{
  "hidden_size": 640,
  "num_attention_heads": 5,
  "intermediate_size": 1280,
  "vocab_size": 8192,
  "norm_eps": 1e-06,
  "qk_norm": false,
  "init_std_down": 0.0321,
  "schedule": "wsd",
  "max_seq_len": 512,
  "z_loss": 0.0001
}
MLP neurons of a small language model. Each row is named by its layer, matrix (up: input weights) and neuron, and shows model dimensions 384-511. Each number is 128 + 32 x the weight over its row's rms, rounded and kept within 0 to 255. Numbers have three digits each.
Before each neuron's rows, "fires after" lists the tokens most often just before its 100 highest values on Wikipedia text that the model never trained on.

fires after: "=", " 1", " 10", " 0", " 3", " University"
L3.up930:123103195212107114083122126098163153158149132124078118088147139130172118124126160080135126147100118134117161094098123043140109113126116138126166109085156079164141132120133112182139089072089147107176095073160125028127093181098126141158187120121153114126128137104104061125173071132126155124139117140150226103125133089145154120125137148107118100173105163132108152106091118119162137149110

fires after: "\n\n", "=", "\n"
L4.up640:105080102121123103138133182091088164123132137143133155129147156102111194104099099151147111136149121136107169111193097096160156156162133092136127075114162114141062169109117143100142092171097119121117171109171120073088112137102156097098095058092181165116186144145086099112138123139155123065097062091094111082095155139096118117120171097118154110154100087169132151124113120121164153149094

fires after: " |", "|"
L10.up807:087139130154153086158138117146158095140194133167125076113109180164128139100088142100133129171092132113053151149128147121103119089120144108110086120092107115120104106177094173115128127126116121137156166136129060136147129116119139126116133119108115122148079161158170143139156111190153158120111105127079158127089151120119125077110167177097098166074169129134096203086114168098157107164154

fires after: ".", " Van", " |", " 0", " m"
L3.up1108:140144199110084145128101065105145149109200127084179121107141173055121146169145167127194142143140105105131171140148102175172153108087160125079132114097130139075093114065162140123109126115171106069134147124076114134091138163125098150186081143119170109107120138149077068092152141126135160153096137162171148143121178098165059072180124085102138134152166167109142144098197114134122159124043

fires after: " Gr", " P"
L3.up1046:126149142095133111086148109133140086113144136117110165115072113104145116174167115089082201149188116102138162052115133155118190105099063120127118105135139170130125173114135145154102115088139150175117108101124128149117064113101114148100119160116145153067099099167100198134128132117094105121146173117159108183093180139175129108132159191220140112099148161157106120145108113138113138076158

fires after: "=", "\n", "\n\n", ")"
L5.up1201:124139066077114126092107130159033089100089102165096123088115102130171162089094148086133142047214095156138158094185126163135082103147163131135043184103137111128113142131125086121172132131164118133155150068161165144120124139084106107138079150136127161171115165040144085109116172172119078120146193163125080145137133095098139112090104108132116098144153093098137158083139159103190154172127

fires after: " |", "|", " the"
L9.up163:162106121138167114177166132062200085149135109161159114118111132076108118121161133125166100155126154108141129052122136095099135100119169193104095183099130096059081143135143046078166118153112147158180070109083135134123075164115112118095092146176087153085136127161104137187138079135160134123139161115123113128131176114122111148136083123104145132111174156103151117105104137111147115132112

fires after: ",", " 2", " (", " 3"
L9.up1064:104089104150103126136138163140029097133137165170196144166116099138093121072136178092095098144174135173172096121135118083142172134165164134143129101095137029137135106084122139145120090155167146134111113160077137109102129100066094136135068096169130104078119090174114181117103167147179129026064103121138127103197165171150152124140092196103143142079152102173104162104151103106116151155131

fires after: "=", "."
L5.up935:112102095171097133170169125131125137132050150070114128131131121057151133082101090163147134118067099114059161115136159112165196161117173130181106158122134197072131111170161087100135116155190104104165147196111167182104162111090133123138138103124164124117108106121146124148095096090093180160119103152134146156159067085078161131105137089103134094159150153175108164112167147198112090137146

fires after: "\n\n"
L4.up1140:089103128117124149123078154133140066123114117137123120149083122160086117109108125187177181106132230116162162125143102092133165185153115111091075152112142092115117082112079125106130111179144126133156167167100139148163091183131060086093156145125160154116124148156157151158076081162130094133140142148071113153133111147137144098074142119084159202133114081113156139142122113170162169084106

fires after: "\n\n"
L5.up1276:178101160079104117119125120135187114138118162066111118086120102146122103120137072076128153150173148143150129122180129130120093148183140097107139073116096086116130127104172152092178175171098095093118110185181190144045160072114182177145124179118155142127121139147111177116130127114096186117132202125088137117100117126117171088155101137155171091113137104151105183186195161100143169188116

fires after: " he", " and", " He", "=", ",", " after"
L5.up690:071146112103158090098114139131126094096058136103074153155133184165070121098143098053103102118171139117062162042104136152133100079137117149093112090123167117133184123079064142102094118090161163081118081131115112093097187147069123128118174158089058156074131115139140128105119071145232173170159142093127079131156078159165111099120082162163125152168123140139128119149110129106115137143124

fires after: " |", "{", "frac", "1", " ("
L9.up362:140092114115125175118198120088039123122126096148150184099208121106152148118102122127097109115140207100139111145132136139160103158138121093132158128097121078136104151125106177130099095138114097121141093125128095155113086106165145116127132124177146117126086153081085108125148112081098135138127156139116132111138149162100162152105132158137162080082128114125164184119231078092090151101097

fires after: "\n\n"
L5.up1237:152104085157101113115148184159151142130129132115101130215161108126130113123106141110124149150076148147132176114155156128040098099120143125121120158040118197132095128094132108117115117160153164197122092149127170123072157125091142163133091110074169076147088121126121146109097130098161130092121133138111099101177139156108126160174111119156094151094144103097114110131120084119130222099159

fires after: ".", "%", " activity"
L4.up1260:128139136123049098175152065122076095121121136013174110135078116143117127115112102193142152142100130124148087161111082125098117105173059124112110101160138152145125101134142121035145102135155100095105138131126067146066117133057103100129115182152058143106175089124158144181068094111088152180149078100111110142198145152096090146152108127036098100110186069176097086149098090163140110099103

fires after: "="
L4.up654:075136092084147101127141087110156154138159065181098096163131146093087104131125055126189125127171103132072138160053091075081112151135100081191108134134155109112144114192141121126121146166166120150088094169068141133116071140124164120126128129127118169121134109118177143131115107090113097142127138110145163124083150082139153173109063163122181137060166129136155128132168192145135093143058

fires after: " |", ":", "|", ".", " No"
L10.up608:092152182179080074067142152099147113134102151113123138135088136159103142142142127152133074169176124109124178145124094078096113132159167152043116071121118126159086160081169121083156131133170190143217134151139148101100123110070138113177190155144161095115158130113154114169119065100112154131114068145137142100082130178101128143025139142146121140141147104092132154138114084137129090153137

fires after: "\n\n", "."
L5.up710:073169130078180131139124118115154127141114103108129150145142115096127134083141071110114129133190085114125157126126141143064127144120136165124106148059120151095143176125159116120129098062107157111144075068117108183078067089157149125154139101147160119124089135133101068164145183127149120120157141179125112161173119119133183147122170103091154051108099135157156184142123145117106188134145

fires after: ",", " New", "|", "-", " |"
L4.up1066:110123092169181112135139153158148148154087220082167113160094135086114144175135093170043129147122140153098131095099129104164149131131117132133057097124135170094138120100109137114143143103128121092122074131080104087111100139095186107130119114085029155093134143116165178080077155101173072136077081194148200121146170171125115154095118124106138137124157152127156164049146089147065103152139

fires after: "="
L4.up124:125133133144121194117100141147138102127175133147166150107105179062135129098110130170106215185176122127135098158169142137175147220118095138080149120125118097109121139189129113175086145176106145097122162166100107120080098117137141079119115150104110127149116165096175150171074124134105128101082156117165121150134118121155122176241097174164180129145195120108120112125106158202076137135148

fires after: "  ", " Q", " Z", "S"
L5.up1038:158153097145134122120115092157195159142126157121116129136213139106083139144137112083140104141083133176169157158109143119167151140120096144122126192147135132087118135135140132102103038149142127064178084174068143166127097161136096120124151147069144151137130110134173147134147125153134150161029127101137147174165146107190101120115165164091145183155213174096139131147120099167176129138103

fires after: " G", "k", " F", " Ke", " Sag"
L3.up1279:036112119112114103153099047134154146153111098123135131174129146151163121144087147128112128095122115150085231119115141127164133074125104107095160139128097140090147117197070133143178134121125143141124116163107099075143118146152064128132140180152139146138100100135106139138131110139171107196126186076138100172104141155091128102089134156124129134131116156176074121149123100178169170091195

fires after: " |", " RA", " 1", ";"
L3.up335:155135174133134098109097135102134131071162150096105113130184104104131144104113099143163144097122138118225112135133141143115115108105145088146150115188160113133099115080136128144139160091073110157123166125103090136138104139127088145122138121102126168113147156101134114153131141178083156074124065085122131152122123155122133092179127157156119160173130073137102145136130122060170130127170

fires after: ",", " O", " o", " are", " and"
L4.up920:098188132125131090109116165125093116141093147155153150130109104157150162136129080199151160174086072180062098119153110132128190140202173131154108158137147077100176122104143156056165123106165089104153133180121143139103105197131099184119107111102209124120140092131123136140143125122135167103082137094107181152177127163118148111105133101132132105125117186133148086133137087132168062151152

fires after: "\n\n", "\n", " ass"
L4.up1019:164091178117158040170140169126124106109115161177074094123087099138140204178094103160107237168187118077138072119118197137138133152163153088151120138112099156121172122110147117108142151126168110114130160142138153130141097149133141122086145121123135116186186024090130134133206172148140157087129087079119167130123145127141174086184114170213147210132085113073121123189143133159173179112149

fires after: ",", "."
L4.up766:102168175148143210051091157142130145148099114092139155125118122128123095082157063120167104143134105157155123090157139153161142180168156158143176081158074169172101084135121141131105190144104145142141133153141084133130112124101108166136100128131122122118124161103154079199119111090169164169159124091121128110106116124108134138092081166110120150128105123086141127069149113095166148124095

fires after: " F", " S", " M", " B", " T", " R"
L4.up754:117131140203110145174146100154079138138081100121178125108144137111168144122145133161115143106166131150117073167121172119103040108109141183099136131139207116073073146111120106157120092136069138091138119136144136064131101088098159098143141165149098129157143145108142086102097083077062138147171137163117168154158185167183139167133146126105141066106131141122158102091103079156144161118114

fires after: "|", "-", "ali"
L4.up440:176118143062107067078162134113109129129144108112145155113143127137106137093105070153183180132124173105163139144148163076122225182161150103107176105158148131102116066153138114115110168096085098184135104114092116127124092149178085143178108122097075107088099137124110140136109104090116072108128093141140179159116155126130128144077131118077130154184165105120112136099144136109166127164139

fires after: ",", " one", ".", " this"
L5.up245:156148141143139137121146143068211117168122120155148116143151095095113066078137115155190166127101111154089127108129181128142096149111107142078164149148150131152144134070151166128096082162118135109131105128134141124083211108028116153140097102158068155127135118122103076152098155106093108165138134123136184082118065165098195159138164144076101133112096172141107190114103152143199149166099

fires after: ",", "-", "."
L3.up655:152105155157138165202118144135141080162133053090170077062137154153110163101182136160102067107080154117133118106170173142095146164129180097090070176128104104114118150106066133124104124193146155087044133111166133122183130134094076107112122094136135172094147164111128186152182102077159109072141067114123189129162156125098064136112118108108099119201168197142062126147085105102170097117145

fires after: "=", "s", " ="
L8.up638:150107066083111110175094140080060205131068122154121115138105148163158097099136155191145117099105128207097137124109131192130134174084184163175078115104139089150134114126139102150100111137118150116129131152154079128134110150121058085126110098113093105117073139067193137163149104160145125160104143168140182173108105170125075132115182125108151163119071123154112106167201153161167120140157

fires after: "-", " |", "|"
L10.up101:151134133200156108141164168139142095126144163153086142170159167081120110148143099125179157159172122152113091163118205131150116108091155146095121111096116060123053109128109155092165105065185083101095141135141108137157087093144120103096152130070108178108124161116117109127223109175096167111055083063098139177175119128070060134134134116089097146164102150161106126151178096123195103105170

fires after: "\n\n"
L3.up426:133066142087169109159157136197069121116139132109091137116089185121138149126154090121121070125092119089087109183111109202125148129126162140123140124140106081073108107173121109089097172117164148076083146066133165183118136134120110119115077137135119091116106134090151098154145129191109150044145081132068123148111130054147117084124094147108202133133130111053105108141086106123112175163091

fires after: "=", "\n\n", ".", "\n"
L4.up778:124122153132121094168124074155164130115088153083094141139132130100121127122133110180179141155151134070125156140190097163076123106091134131155133107167144053084156115173159125118138125141068118054191117117096073164075125136087106054127123151148112150144144092108170158134145100080127127098124073118143103089118113092114133127146131098060149133156101104100149218101161097133188153175151

fires after: "-", "|"
L9.up833:170134086102094103135145113137093154091102151152112147110105139202145065109111130119112136116106137103116104118133151113199143159131098179139136112126147124119131109162138142091115094061191123118083142070167115113107122173161118135175127129149092125109172078125153151134116122096114109147120115167124146112152138083129063140104088131133148133130163136104173153068105149144134117098140

fires after: "-", "|", " |", " Total"
L5.up237:077090143140035102072186082105152095150100137124121213196200099167155172094083140137105098093188106084138116162098171146187105145167178138137115085102150132132083133102098174076146104089144107166095164119130120074156163141161104093116098169138129150113089147135142091180146136145119082072132106135083067091089096141126145082096105180112161140090098098116086107171116098108076111077132

fires after: "\n\n", " Bet", "\n"
L3.up433:130049151116165176095121143142105140089123140148173139143086216076116134131119152106091145133177109116157108142156102178102111141070122136110150085130142150150135166168123143106104181155160122117159161122177121142112181127122133105139075099115114123187153106155186113162125149138118126111134135118130129162148084086070149083084143104156130158135072104115147131122144183159161157098089

fires after: " was", " be", " been", " is", "esa", " were"
L3.up1266:094088125129137115098085066069125103118108132157139140093168108094152079138105086198133097143093110138136156085168105152147124130147165105111103118114112127151087138146203149090211137193124129210148162167147152154106143124139109138155116107146124156106119038121087111134152084105083131119119112083120125161095085145125120136124135099138113043109095162083098127123135136140045134094152

fires after: " |", "="
L10.up213:120127166124141126125176125131101121159106130110118123158131142158094138099111141079150186116044149125188108087121162066174167128099136123212091058057122143190167132128100098151164129134106122067143098187179101179114093163088178128141105108067143131156064131094113136107135128103129151139108108104176144154169130112097130126152086122186150062165079094086151106100116112125062169107115

fires after: "|", " |"
L9.up794:119096146189115125111158102153098117128167129153206100079141100039150135093146138169126119118051147153142131092130142092152114130234137142104169143123119160058124150185082110113142109098108159168157141151045145166124034153084148100134178190104117134109161114068159119123124127160151119109110129155139157058115090099117125142138087158160182107123154127155146146068117100105124124137093

fires after: "\n\n"
L5.up277:166114100085133124125111126167114127137070083089076047184144106088103130115122141078151075147176053154116093123157117148111126125136085107157117106124153113079140151090147101100122144125136101138115119033165151105053140134107124177106158131151139145144167107151067106125127070148122112209096096083097142112083175123175137116142192118137181061117076153117125094141097179132185163101123

fires after: "\n\n"
L5.up931:159073076102143106197122114161141098181119095163105139157083126120103097105172115119091089121172124071200106120200140149071124112133082140117114071167179139147094118135108107104176145096164129128129137117166121122117078138166093111102138131175161152077096081118112177177157120124157150145112103122079102157155119129104145045120104115148129035076148119120110122159116133122154141149125

fires after: "  ", " 0"
L5.up932:100142119170126157162108085093142094091072117146149146058145163088140139103107103108176107160075146106126138128118117081082124096125134113154164140145197132155174158101104195116148114155125095117159052140143146063063127114072153148105125068147113182076154152141148101180120153167115100122174114102161109179156136107118117141144191076116166136155145110093162133104136177098156108177076

fires after: " |", "|", "."
L10.up359:141140152147129172161169174158100107138084139118116157155126142093081129125134152149148164109154129129123191066155092092143125104112094161109110112095101099108102113147167202143168187192166103136155145074133065104070123120091113112192134133145140118127138152185070131126189087116099099177113092107144095147197133122183122120176122129112142145186121159129116156104135171115089083122195

fires after: " the", " his", "th", " Ga"
L3.up70:151153055096133148114161145067096113121142107098131104131108155117153170069189107105162165185176130093132130108203123184132129152147141133196105132114155121148139146073079113175177144154161174108142101131095138153114076177104061158116139120144136134159107123148102162086102125087154175150155124152104153168103168169074171122174088126183182137126108124110126130137074135109092103211200

fires after: "-", "r", " an", "|", "Con", " Moore"
L8.up449:118142129123141153130101083161083105140131182167067119097124139157125172193121126130137153151086162139111149116134074089130079122112104136130150123128138095107155143117093106096061077094088154084134119191132109192160096124121121131087152134140106094140164133070039118188132166184095107138103092107046097163066121129169132124146151196167140098144199133113144099129109103175123120098164

fires after: " |", " −", " Moore", " +", "."
L10.up550:146120126123136129097069079136129176055124132140123133151159128149111135128186118136159068105142100064110085112096142114136145101132094097100135115183121105120096130110095153093116076159088139135132126171123073158124093165158163103106121105125128143135129194183130057124052090104155121105149117121142167140155150166120127177154139103126110074116114130126120120143097093158106182149090

fires after: "|", " 3", "-", "f", " 4"
L4.up749:148133125157156131071153148100132145097149151109119097149085139152109134179137091168139154106201096065146122146122154137094074139164133077111165216109163071170138109151072065060105107159117127144149064165195175165089171110135115161161094119088075101109118070120091107173149126107137130112096153151028119064163142078082120091156129166113102079194124141119121132129118142182155117131090

fires after: " |", "|", "ec"
L5.up854:131123138097145104133108137178162173126114114130129151138154109148147128121094168120134119182078140104125116122089170013123160141180128098104111161178131139125112151068091178100190125127172064133150069114140156149145056104141126177075141120087153096064082149102113058155189139138109170128127118169171135164186108122113129094122124120213100108125131103107100174083144102198154142163134

fires after: " was", " were", " are", " is", "gh", " and"
L4.up5:156122065120115102138158145132095095118074099074138093166139128088122134132134130170079131133158123096173153115186103134110044214101148114190185128092104142152097066102089179143171140133070122160167091125185189130131116121168139045102171091125123132139072058160078161084159166093116142164119089093118136157174103141051173091152222158131114070085093145127113117129157086127159110084135

fires after: " |", " co", " don"
L5.up1214:116125062150092125096062119157116101172168150045137159169134162103153177121106059160125186082171123168096073110155136180151157202160144082138149112106097083089131149180180082133106152193111087106068146106131163176203093124170123127156144163097105141153135154090105080081143141140101157121144140064133123165158080116142097105096115160044089112122088103049074169096137126170149093109169

fires after: " |", " 0", "  ", " 1", " 3"
L4.up1172:099143162145167079093077136124160154155118099179102184114130140126138204117147118128113117141124113098081092137120122088122099097160148157159119132133168178151166144114123168154128149120112132117186105088135099097103134111097109077212088128119135092123174107166192091182151156187168102178138125150136075169143197129059152079125162125089161197123162128099034120143119154161174188100172

fires after: "-", "|"
L5.up455:076133092123117118111086115160190132134095150105128199117133148121115156121106154163112130147151168148191118108112129128176128141149123106067133102075127085151198172140159077122155046067068117126111137167158103079083131152115157139101085082146196152151139090096106081120155100125094111151134123196062134142096132110116124091135142155142140161174108113150128140151143177108097122119175

fires after: " Gr", "l", "z"
L4.up289:105097118146164113134150147114121158097149145140187096136200132128148061172106139143106123149222130128145175074117151135075110154110134132130161108103204123119116173149152134186157069150142161136164080156162112114098124122121159117105141122125067185095141139165158068046062088122124067164078147154092111147110131160152148211095130153154112106164155103126094093150119145110103173128124

fires after: ",", " and", " (", " but", "wh", "—"
L3.up665:154120161126124195202119177185135146124147135124138153122086097071174174183119140157098150126130134132138142184175184165168113104156125142143121102173097135137109101070153050061141143097128067100102123100129178062082117149168083134116155113127173104129127125154137103096121039121167178142098083051132162105150107158102073126063103165128120088108152122136066109172042123150110116115064

fires after: "\n\n", " stra", " pro", " coll", "cl", " rel"
L5.up1148:094137119136136107097087144101186108120075107161121072140124145074104164134145090102125117129137139152106103144112191148087122146124125134161134089169101150142171128158129125131093057188101139058122099082171178198118123093185156134116137091166156176123127159156145129101116095128107093122135080196122158138154107114083157086149094089123161130108112157085100106187051134163152109104169

fires after: " |", ".", "\n", ";", ","
L4.up1016:185146076174119106080165170100063124170109124134140156104098116094100197098124146138111128118107160213210130104126176078147072118113146083146146073113115149129142086064134124153092126118162111150112123158107143166102054105138170082084099089113126078138158072136111126165142159096168143162124122106129144102130121161082179180120137099110130118166127169121100134119171100144143085146194

fires after: "\n\n", " portray", " ent"
L3.up292:201228181097089078185090146141087125081119106155147124105145140189146115108088093131107135111145109100149093079181124131128126177190163141103177117135172082097069144100113187102144119081161101101122164115154135138139083160120110130081139164112160096088098109167074088193128111134122133147115113177108137147138086171139154139101116116174077125095097075134178126185127092143102149119115

fires after: "\n\n"
L5.up998:167123152129141091125120142165177144099134117170086115145146084036094140145078085092137101104156143148134119106090072159128114111161148139079146163092185076153132194152055128166169158165106186192159137123172122082033128087162155153072119112123148148159133105122065052166173143206137109119128096153083078176166112085096099098112039167170198146168136104163120109166135157151076151129128

fires after: ",", " (", ";", "'"
L4.up84:115151124161134101123185124140175124124178137152100153147125094179094117189118124153118128102132138154110151157119140093154165160138120134142137147128131087159139131114106184116152106139169102087125166099136181111105127144116145165078138186104184123132158162181073172125094091086131103116212132177122134114136117151130114097168134126035125135108145145113137074169178121138133117119132

fires after: "|", "-"
L5.up364:162150121159139093150099070105177158138099135126154157129095140121133046127125144153135117145120094141184128152133108172115145143183068120121101038122091079138099081147101143114061075139144154104108123124138184129139124170071143143131143099111130152112130110077150128134158079116131126093143148155112130123151174146130136154099140117141152057116136146120166077089132157195175160101122

fires after: ",", "ren"
L3.up570:159131184098095141222118180103148101129122089089172128137159126159095137119141075143124060185139050126094149138110093144142158132095156136113069151119115139118150102120102160121216182132108102067054096113073159125100141147088076099113177117118143134126120165140128146134123075097144104141125132155109083137145103104133129124173166113128075187135115127128113157163141119139148149158149

fires after: ",", " and", ";", "—"
L3.up42:071100140130113171107111150092103132171156105165163102148099164077077138145157090196075110069117115181136097117155165156140113116122172133159131146169074082091098161139112156086104138116078080120075148118068144131129147176122127125094183168083146146115147170163091137119127094143152169163105108136113147180149127122164119121158107134071074099075116068137055107090136103123203168102186

fires after: ",", " |"
L10.up1019:126116137223079117090142084093105099067186173172158101096124149102157160125103121107107123167154110170141116054091158160117148081103144111152070124142147125171141135108106151123132109139172186188123144141105177070174109145127181145149158113161167153082159191163127157118115147184150135123133138133116091122059111156152145164103051118152162108095101087104134102102150098134115194100127

fires after: "\n\n"
L5.up273:103125127129145083127144120179166108124110130115126086129103187096104116107123194139160126123181124114123178144147100131106111145098134098081083125112169107124152114136199066117171064138142110207193090133117186161118148185096102125119120131102131158179112149118068122098194085158077095138109081081083090133165161103145139084121097115158129103161142050156195133146127147090064186114111

fires after: " 1", " 2", " 3", "0", "1"
L10.up128:087085167174072173128113175132115144121170097126239146104091182159085057163162148109117142118124212177139135136104095053148135121150176110158139138091076095146087169165144184109095083096125152132073130135116130129103122151145131131107098182111112170139092122126191161109150151101118115125118143161122115161149146069088177129183100169134175139077092096090113100102071128189076077147145

fires after: "\n\n"
L5.up432:131100173123109106129169108153128140143070149170171116111146140135123077145161142125123124134169131124157137118109057104107108190140170125111094092099100167124141131095095168167113153078139111143097146135167128147113131129111134115099087121135194111078088136060087160090136109179183100140148122100142166112119101135131155133122128016130113114095145128174157109107166121076166140155142

fires after: "\n\n", " mid"
L4.up452:119203112145152141190099145121123124107138134161082089140099096131111125071125139178170141125214131175119102164130183167161079135160132116146176142082106127137148106090205108105120140171123168094120082144144143155137148126168148128134041130083084181166116143096093097135135152094156140143165111144111156111140085110108155082176133092109131114134036110116122180211152127146152096143161

fires after: ".", ";"
L9.up34:147099148141099155095134137119085125168140117109146136084098082094126111144071095134160156135098086103111136122151118113098126108106132105114122119102137124178105080085110099112112120118098207110089114168068104100163102139121151083074172112134117109132110098167110111109107059179150190157197132113059162134126124202136197136116098125151117123095148155161125132185085159185110151116037

fires after: ".", "=", " =", " %"
L3.up499:130074125113127117129174132135103159163029173132077101147140187094077136104105158111200097198138148068134115171172086165134188129149171149130130142088188134137139095104072102145120154180153150157124178132136165097106127117113130060108109089116099100116053099119141125172130117190071126175134117140137187126183150120086160163070182142110144091162115161150063181159158083146163092135118

fires after: " |", " +"
L4.up18:113196079137119148147128102139120133164127155108175128169135096165121119140170145141095197142116114151083108091084185117208176127026158120163065163088119103171136111135134105144106163103141125140140125078175132092141122154126130154090086145071156135144121102127097135143186098126162134142170159120163155079115143085133188130075097140122140142134146117122064135103112102166117149153206

fires after: " =", "=", "wh", " also"
L4.up1174:116157128082125123125138109108109120126038140206135070156134133096142068148125115101158072090116121083173056137109175066109057098137139150056137117170147123087203113097153121117216051164125169134086111103066119208095128158100141094109103101105165086162104132144109142198152072155157113163146161129134158118209168144154088098150105133149088063154138173113122086164219128160138071116078

fires after: "\n\n"
L4.up221:143109145090102119142091159124137178173095115147182116107087069138141082105126157148107164107190106124126225119167095125074123146094176087095076144136103137138105142128137150089093131104152107186130095161184070111154114166116115169112115160103152138124119169102150110097119119128148135170153179110084138221077138094123110107139155111141164089097148125181112141159179158112162096148123

fires after: "\n", " as", ",", " He"
L4.up210:103132157137162154138123119142131127078127131080129132171109084133063138135122106065160142116132155104153167096132120131109176100082139118174133184132173058113133174169167066110146118111163171135155156111099104135136105110162131168116123128137054121152126135164154154075126153145154127149126125124128119134104076140152109109147081192140080130110098146030180091163129141114151126168150

fires after: " the", "um"
L4.up525:116147104125104143137077092133125086126121082108108187091173166126170144118186074098104128175132159143131109110139132122202100132140105160151107108141104129081136132181184117057132147050123161142157116138150173141150106131125082153115125072133144121109132164144149122087100138089144212130125141127105169150143130153082161102178116128140141156183150078100118133153170122082151164084132

fires after: "\n\n"
L5.up125:106121178120162075126121184064106135140153136089073077150136092117156140154104150167165114048209104122172164113182123095165123158098123150122130147140103122122193124114102106106097125142117116140184121144171084113085105120130101127043098055083144163138121116120129114095096151122136131086142171125086115141153119192153120117170148142121163067150162116152116125116142091181080173170156

fires after: " Gr", " R", "R"
L3.up146:107145135123170131107148091106134108147149153138092082099154101082157170073120116137118129098159171185097145132153162047157059094149093117104115136117094127160079120178132109112086118167165105168137111102097103149111097081110122170195170102126102071179123089108098104098053134151049127077145155141141130132095123099113175141137174170105108085127109132092155099146123094072129144063140

fires after: " 3", " 1", " 4", " 6", " 5", " 2"
L5.up1154:120103163143092130107096114123107086112085144084106109146148158139083115100134118128172126100167155177124121065131143113074058122150160111117193142136094090120084132124134140118091154145173100115114140118075154148170162126136133145096105165078104121172171093111151145211131129124154096157126148069123123116154125032119170074117127213144150074116211129126164106087141157146096185118099

fires after: "=", "\n", "\n\n", ":", "."
L3.up941:130172170120147138088133158104153136214117116125123064128162135157113142114081144162107134168097182182145142148186151122112153149147118118105114081155120152120098104120164147134149115087142062083123144153117151114098120133131141065101126128139091131140089072109135176127066110139127092129156092109097088103111104104168121095127118095102115161087135080082080155133158093130099165145122

fires after: " was", " were", "'", " dis", " ("
L3.up163:158129087123151126162130106128129156059101205117173084149188114136061124156128134171109161086142068154130125129092101129107109151163142138095097153198121142097191152098077110166164142101181068098188135120134181169143101113165178117098185125113143135184112094148109134124104146101186117128109125093094146177160060118120151144152135145168094136129064157128096113140163160144093127182140